config.yaml
num_hidden_layers: 13
bias: "none"
init_std_up: 0.0277
optimizer: "muon_variant"
learning_rate: 0.00598
beta1: 0.9
decay_shape: "pow"
max_seq_len: 256
train_tokens: 287800000
max_steps: 8783
MLP neurons of a small language model. Each row is named by its layer, matrix (gate and up: input weights) and neuron, and shows model dimensions 16-143. Each number is 200 + 30 x the weight over its row's rms, rounded and kept within 0 to 999. A neuron's up and down rows have the sign that makes its largest values positive.
After each neuron's rows, "fires on" lists the tokens most often at its 100 highest values on Wikipedia text that the model never trained on.

L9.gate290,191,204,250,228,155,136,205,196,170,195,202,146,193,185,241,238,217,205,195,193,193,216,212,173,143,139,173,190,178,209,192,229,209,174,193,183,237,218,157,256,181,184,197,198,213,254,221,205,200,198,272,148,207,182,174,208,229,194,174,171,164,200,201,206,164,195,195,245,209,213,178,196,254,244,229,200,178,222,242,236,228,175,198,157,184,218,145,259,163,152,218,137,231,228,240,197,297,225,186,176,196,214,187,225,212,169,141,204,169,248,226,227,199,214,184,227,239,198,271,225,167,236,170,181,176,188,145,191
L9.up290,242,179,259,154,178,201,211,185,188,179,156,219,181,194,210,214,190,210,200,234,181,193,227,272,222,226,195,204,181,205,199,188,195,224,213,206,191,234,189,214,214,136,214,186,178,214,243,199,192,199,231,254,211,178,175,211,281,186,234,187,208,220,172,184,196,258,144,222,235,212,179,244,197,186,227,220,177,246,239,192,242,155,204,253,197,229,157,184,153,204,149,187,225,210,213,222,155,199,200,186,179,171,179,183,271,187,129,143,206,143,210,223,287,210,173,204,227,176,206,192,165,170,181,185,212,225,213,164
fires on: " in", " of", ",", " near"

L9.gate186,174,217,216,165,218,212,143,202,196,191,205,195,121,213,201,197,227,211,167,234,172,239,188,206,205,240,157,242,193,206,196,152,174,162,190,103,220,187,223,240,175,219,170,218,216,183,161,155,178,184,141,195,239,140,187,224,203,195,221,170,221,195,179,208,197,172,203,202,279,266,171,172,244,160,226,227,239,209,183,182,139,184,212,124,198,205,154,216,180,230,166,182,194,251,195,197,197,163,212,201,155,221,146,179,264,190,213,186,215,158,238,237,227,203,202,219,256,231,216,210,208,267,219,193,201,173,158,232
L9.up186,185,199,169,177,236,239,232,201,182,138,207,231,297,244,245,239,137,228,161,230,167,256,199,189,154,184,199,220,229,179,192,169,155,223,187,160,203,168,205,140,160,209,206,181,238,151,286,218,199,187,194,233,241,168,115,194,220,198,183,166,221,176,212,259,196,166,194,176,209,168,171,244,230,247,212,202,200,250,193,165,172,232,234,189,179,213,133,228,199,252,163,170,193,198,217,235,200,247,196,222,261,203,266,170,159,202,166,196,162,166,202,222,195,174,185,165,191,175,168,231,225,226,198,219,224,170,205,180
fires on: " to", " in", " at", "ered", "ering", ";"

L7.gate292,194,184,260,198,182,213,258,173,214,176,185,208,207,199,190,223,204,214,158,203,183,177,187,252,155,209,218,260,163,198,203,215,181,169,206,250,202,169,218,229,218,205,218,203,184,225,246,197,198,188,148,147,172,168,191,195,175,213,177,167,212,158,226,208,217,206,203,189,187,201,149,219,224,172,143,168,163,178,160,235,130,219,225,196,189,160,246,193,188,178,175,279,213,221,209,200,205,221,180,177,205,212,212,249,149,190,174,218,189,207,241,203,205,205,154,223,194,252,205,261,99,206,228,201,226,179,203,212
L7.up292,262,167,205,231,143,178,109,176,241,176,218,204,182,219,180,163,194,209,228,218,234,209,183,191,187,176,193,230,225,237,231,219,184,262,194,241,181,211,222,188,220,204,227,238,148,234,223,229,200,133,232,184,219,185,197,160,219,219,232,204,235,251,157,209,221,253,189,205,202,195,194,230,226,194,177,223,207,167,141,154,217,264,212,155,206,188,199,226,192,193,221,242,226,207,230,204,193,192,223,215,145,206,206,148,246,169,196,192,240,145,212,215,193,165,198,208,205,244,167,211,220,118,215,199,202,188,143,211
fires on: "a", "h", "ad", "'", "im"

L6.gate238,204,229,203,181,164,223,213,178,230,221,203,182,256,216,220,185,189,215,203,235,195,187,201,179,167,147,238,194,206,244,224,161,201,258,213,162,203,236,125,186,195,156,197,200,134,158,242,149,205,174,156,232,232,159,219,134,205,173,222,219,172,189,196,219,253,183,156,180,216,183,160,188,184,165,193,241,186,223,172,214,175,143,222,204,185,223,204,183,222,292,188,205,210,216,228,183,169,228,262,187,177,245,244,189,203,194,241,183,173,189,185,201,226,205,212,223,181,222,197,180,208,210,255,197,189,190,215,212
L6.up238,200,236,225,140,169,219,251,196,233,194,223,152,193,211,245,198,203,192,162,226,187,196,178,225,193,183,175,170,173,247,197,211,193,209,211,166,196,184,204,184,240,141,212,207,194,217,234,200,211,171,174,236,161,194,198,221,228,241,218,217,153,151,174,153,190,170,231,150,184,206,141,206,205,193,218,274,225,217,159,180,187,177,208,211,219,239,221,216,194,243,234,217,246,170,207,178,208,259,220,185,128,233,218,191,102,167,308,159,190,174,181,232,191,264,249,197,176,192,195,193,228,145,182,194,227,228,199,196
fires on: "ong", "p", "s", " —", " acc", " on"

L8.gate149,197,211,194,225,187,213,161,194,186,205,186,192,174,186,201,200,181,229,160,200,216,234,251,218,176,234,176,211,206,189,219,228,170,190,235,162,184,192,157,184,206,226,203,233,248,234,199,245,179,171,174,188,170,205,183,203,244,227,225,222,170,235,199,214,212,204,235,195,153,217,181,224,128,241,260,210,181,203,172,225,239,176,182,204,228,175,203,177,203,279,134,234,188,194,224,234,174,279,199,214,161,150,137,223,178,194,213,177,234,237,168,172,223,204,165,158,223,195,214,135,217,197,184,223,211,248,206,196
L8.up149,190,184,186,190,213,256,210,169,211,251,224,263,216,249,207,164,243,144,196,184,241,161,197,184,219,189,145,224,238,145,194,206,216,217,191,216,217,165,217,205,224,214,203,195,240,231,282,150,249,157,211,254,238,181,113,230,192,245,154,161,209,213,185,236,277,226,218,177,209,206,134,175,206,221,207,208,166,230,189,178,213,185,193,238,241,251,198,207,204,244,194,209,192,205,187,176,173,160,206,186,224,232,167,190,145,221,172,154,253,147,245,241,168,163,126,225,210,174,235,219,239,219,205,250,224,183,153,175
fires on: " –", "th", " Year", "eb", " her"

L5.gate169,226,218,187,186,229,200,156,185,198,226,201,191,192,198,225,183,232,234,232,216,224,141,164,199,157,207,231,172,178,156,263,233,225,204,229,215,237,191,228,189,233,200,194,185,227,250,208,247,183,173,198,166,206,200,219,180,229,199,187,183,156,237,253,237,156,201,203,196,176,236,190,197,195,163,177,277,220,210,251,196,187,160,207,143,210,164,205,257,153,130,196,194,212,209,182,254,189,187,206,204,135,188,181,222,159,211,209,243,240,151,227,177,219,186,199,222,209,195,211,221,193,198,152,190,224,214,208,215
L5.up169,210,156,238,185,157,172,164,162,212,213,137,215,213,211,167,168,222,238,226,249,186,181,182,199,185,235,222,221,187,164,211,177,181,167,172,207,234,214,211,199,219,253,193,169,223,262,221,206,230,225,205,137,202,214,168,185,184,174,217,146,242,210,256,132,213,169,201,193,166,257,204,202,209,224,237,198,168,209,157,184,142,180,228,213,170,196,214,176,184,189,185,179,272,231,192,220,181,218,203,218,178,169,209,207,165,130,202,193,184,241,152,202,241,195,236,233,235,232,161,222,181,182,205,199,239,197,200,168
fires on: "g", "s", "ous", "istor", "ar", "ann"

L7.gate240,182,224,190,167,250,179,172,157,149,178,183,247,267,224,179,194,176,180,171,194,178,206,201,195,219,184,199,126,174,137,194,161,182,191,222,219,196,192,146,202,217,175,175,223,173,196,135,201,221,197,170,162,181,208,198,223,175,199,181,168,215,174,177,201,204,224,242,196,214,227,198,165,192,197,227,221,206,193,258,192,178,232,204,222,194,281,210,234,176,220,223,234,138,228,143,207,191,224,187,204,230,181,263,237,186,246,231,246,221,220,236,185,160,236,169,143,227,206,209,269,250,201,164,192,199,143,223,218
L7.up240,286,209,169,181,168,214,218,162,199,139,169,262,182,200,160,167,169,212,209,230,200,175,189,215,188,180,260,192,195,212,195,233,238,243,174,272,160,239,241,196,194,186,190,218,188,219,203,151,169,189,153,168,248,191,211,170,245,252,194,209,161,167,158,183,250,232,208,186,174,148,194,213,184,186,210,188,198,178,145,249,186,221,214,201,214,211,203,175,165,155,220,202,199,179,230,202,144,213,181,246,247,228,233,216,170,222,172,245,197,211,203,202,202,185,214,211,233,207,210,210,217,94,173,206,176,199,185,213
fires on: " |", "a", " profess"

L6.gate276,255,242,149,170,179,201,255,251,227,227,154,213,207,188,190,195,192,159,210,223,217,204,181,258,161,136,144,133,186,179,209,235,179,208,227,161,192,174,216,197,220,204,202,183,189,176,128,223,205,216,225,230,176,193,183,252,230,174,148,231,223,174,164,154,239,200,262,218,170,217,182,176,217,250,235,216,168,163,202,203,218,145,153,175,204,208,151,189,200,183,251,252,204,241,226,251,153,135,191,186,205,175,189,241,177,211,227,229,203,208,214,202,154,249,238,180,176,219,239,215,243,235,184,183,146,158,152,138
L6.up276,184,176,226,187,210,168,203,168,193,192,207,231,196,193,221,194,182,177,249,221,208,234,270,200,204,282,245,203,184,197,138,219,159,182,218,205,219,240,233,178,138,194,190,240,196,202,233,204,235,278,233,191,167,207,194,153,259,259,226,161,203,214,214,172,229,185,207,205,226,184,170,233,196,192,215,229,184,195,235,190,199,179,226,183,279,202,194,231,140,158,152,166,217,199,184,178,209,161,208,210,177,213,198,217,211,202,242,235,188,210,230,192,185,223,202,159,243,131,207,204,266,168,110,167,193,202,177,190
fires on: "ri", "oc", "b", "end", "ot", " station"

L9.gate98,198,189,211,228,205,210,236,172,168,180,218,123,243,186,189,210,191,190,174,233,164,236,229,169,148,139,172,218,193,147,254,217,200,202,224,211,199,240,192,219,154,174,204,220,182,211,154,138,151,225,214,134,200,194,188,221,232,166,229,198,163,221,210,194,210,194,165,247,236,210,220,153,220,209,265,192,173,249,207,177,189,178,149,209,208,221,174,229,215,226,183,192,156,166,178,239,179,214,149,238,193,225,269,273,214,181,227,207,193,225,191,166,195,251,181,232,229,169,221,190,195,218,189,204,157,197,188,204
L9.up98,232,162,185,199,211,174,222,204,156,164,153,139,246,206,169,208,150,201,192,192,219,212,183,214,190,180,196,220,172,207,239,215,188,219,186,144,167,178,199,227,190,178,156,289,176,150,176,176,131,231,186,169,202,209,167,183,156,215,215,205,206,153,146,188,185,206,189,260,192,250,224,203,208,200,195,211,185,239,209,185,197,226,189,193,190,189,198,214,220,222,172,212,192,175,195,193,219,202,250,200,162,190,225,157,243,174,234,204,190,170,216,156,262,167,155,201,227,192,193,170,226,246,195,213,215,187,225,165
fires on: "l", " in", "w", " of", ":", " near"

L7.gate23,150,238,150,223,123,181,204,177,243,194,161,173,202,165,228,211,249,188,211,209,189,178,214,194,175,217,205,232,262,189,213,133,184,206,281,165,233,218,228,170,226,203,227,185,221,170,167,198,165,198,187,195,260,179,229,197,282,260,223,179,247,166,230,167,189,146,210,228,190,187,163,198,156,257,266,240,208,208,204,218,177,183,184,234,172,202,200,160,193,221,185,176,163,186,205,195,203,253,255,184,208,161,206,163,215,167,249,183,223,198,139,157,204,250,207,219,216,167,246,200,179,239,166,220,189,255,205,179
L7.up23,155,248,215,164,180,203,182,237,141,186,160,247,194,206,227,204,237,230,192,223,205,204,202,219,216,198,212,154,204,217,228,222,231,192,175,225,178,187,188,190,206,185,189,268,248,228,132,204,217,205,186,240,175,160,192,262,239,201,186,230,206,187,222,218,292,205,229,199,234,213,249,196,151,176,209,162,164,152,161,199,215,241,220,222,186,209,199,178,206,209,166,232,156,221,138,167,232,200,224,186,219,220,183,243,190,224,155,162,219,198,229,264,178,210,223,190,150,224,203,225,253,237,197,187,171,158,239,181
fires on: " |", " –", "el"

L5.gate318,150,184,210,192,166,221,195,164,218,202,199,217,180,182,179,208,258,217,197,159,214,168,259,175,193,226,207,157,202,218,189,182,186,167,203,177,202,174,215,153,160,168,221,246,272,200,209,210,187,273,194,221,216,182,175,199,176,211,178,170,121,260,159,204,148,208,240,224,204,264,124,224,204,239,216,259,189,224,216,217,143,268,210,250,182,209,225,152,217,205,233,192,207,171,207,182,182,224,213,227,195,168,195,238,190,173,219,219,209,184,225,243,165,207,221,231,184,247,229,173,186,184,137,168,234,203,147,236
L5.up318,179,169,199,192,202,177,182,205,240,173,214,190,216,189,166,193,224,173,180,172,215,212,212,210,228,249,223,173,245,218,256,225,162,256,225,218,234,235,174,215,145,179,212,155,149,199,184,231,207,251,206,235,187,219,238,159,218,211,230,189,230,190,231,175,197,149,233,219,202,167,156,161,228,215,208,151,207,152,181,196,196,200,201,145,161,185,146,178,172,250,218,216,134,188,241,244,200,231,181,239,220,148,197,171,208,169,196,206,211,186,200,192,213,273,180,169,199,194,204,132,224,185,258,221,178,208,278,187
fires on: "or", "am", "e", "an", "and", "ran"

L8.gate184,218,168,197,157,272,218,227,177,195,226,180,219,188,210,227,207,208,255,176,251,232,214,195,171,149,213,204,166,187,203,154,169,201,127,213,132,222,135,189,144,204,190,226,244,241,219,190,186,137,196,180,207,202,161,183,197,217,162,223,187,207,223,186,256,144,184,193,256,273,223,182,174,211,195,184,248,216,190,206,146,191,171,200,190,206,218,141,228,172,134,152,191,211,218,224,194,147,203,192,216,206,185,235,187,156,207,164,249,184,168,216,190,209,220,197,167,260,241,191,208,155,228,167,196,201,156,248,209
L8.up184,181,190,220,178,201,211,197,211,135,177,211,231,166,238,172,170,187,116,236,218,244,159,168,137,199,215,178,213,186,193,220,199,180,263,163,229,185,194,198,232,210,195,210,197,188,199,227,185,184,157,197,192,239,186,207,210,214,164,250,142,192,155,181,182,172,165,240,205,244,217,217,221,210,227,191,166,181,177,228,217,199,188,231,177,175,218,117,206,224,184,178,190,210,173,176,187,243,213,152,190,238,199,159,235,215,194,210,204,168,206,273,203,216,170,168,162,241,197,153,232,196,218,175,222,237,207,211,173
fires on: ",", " in", " of", ";", ":"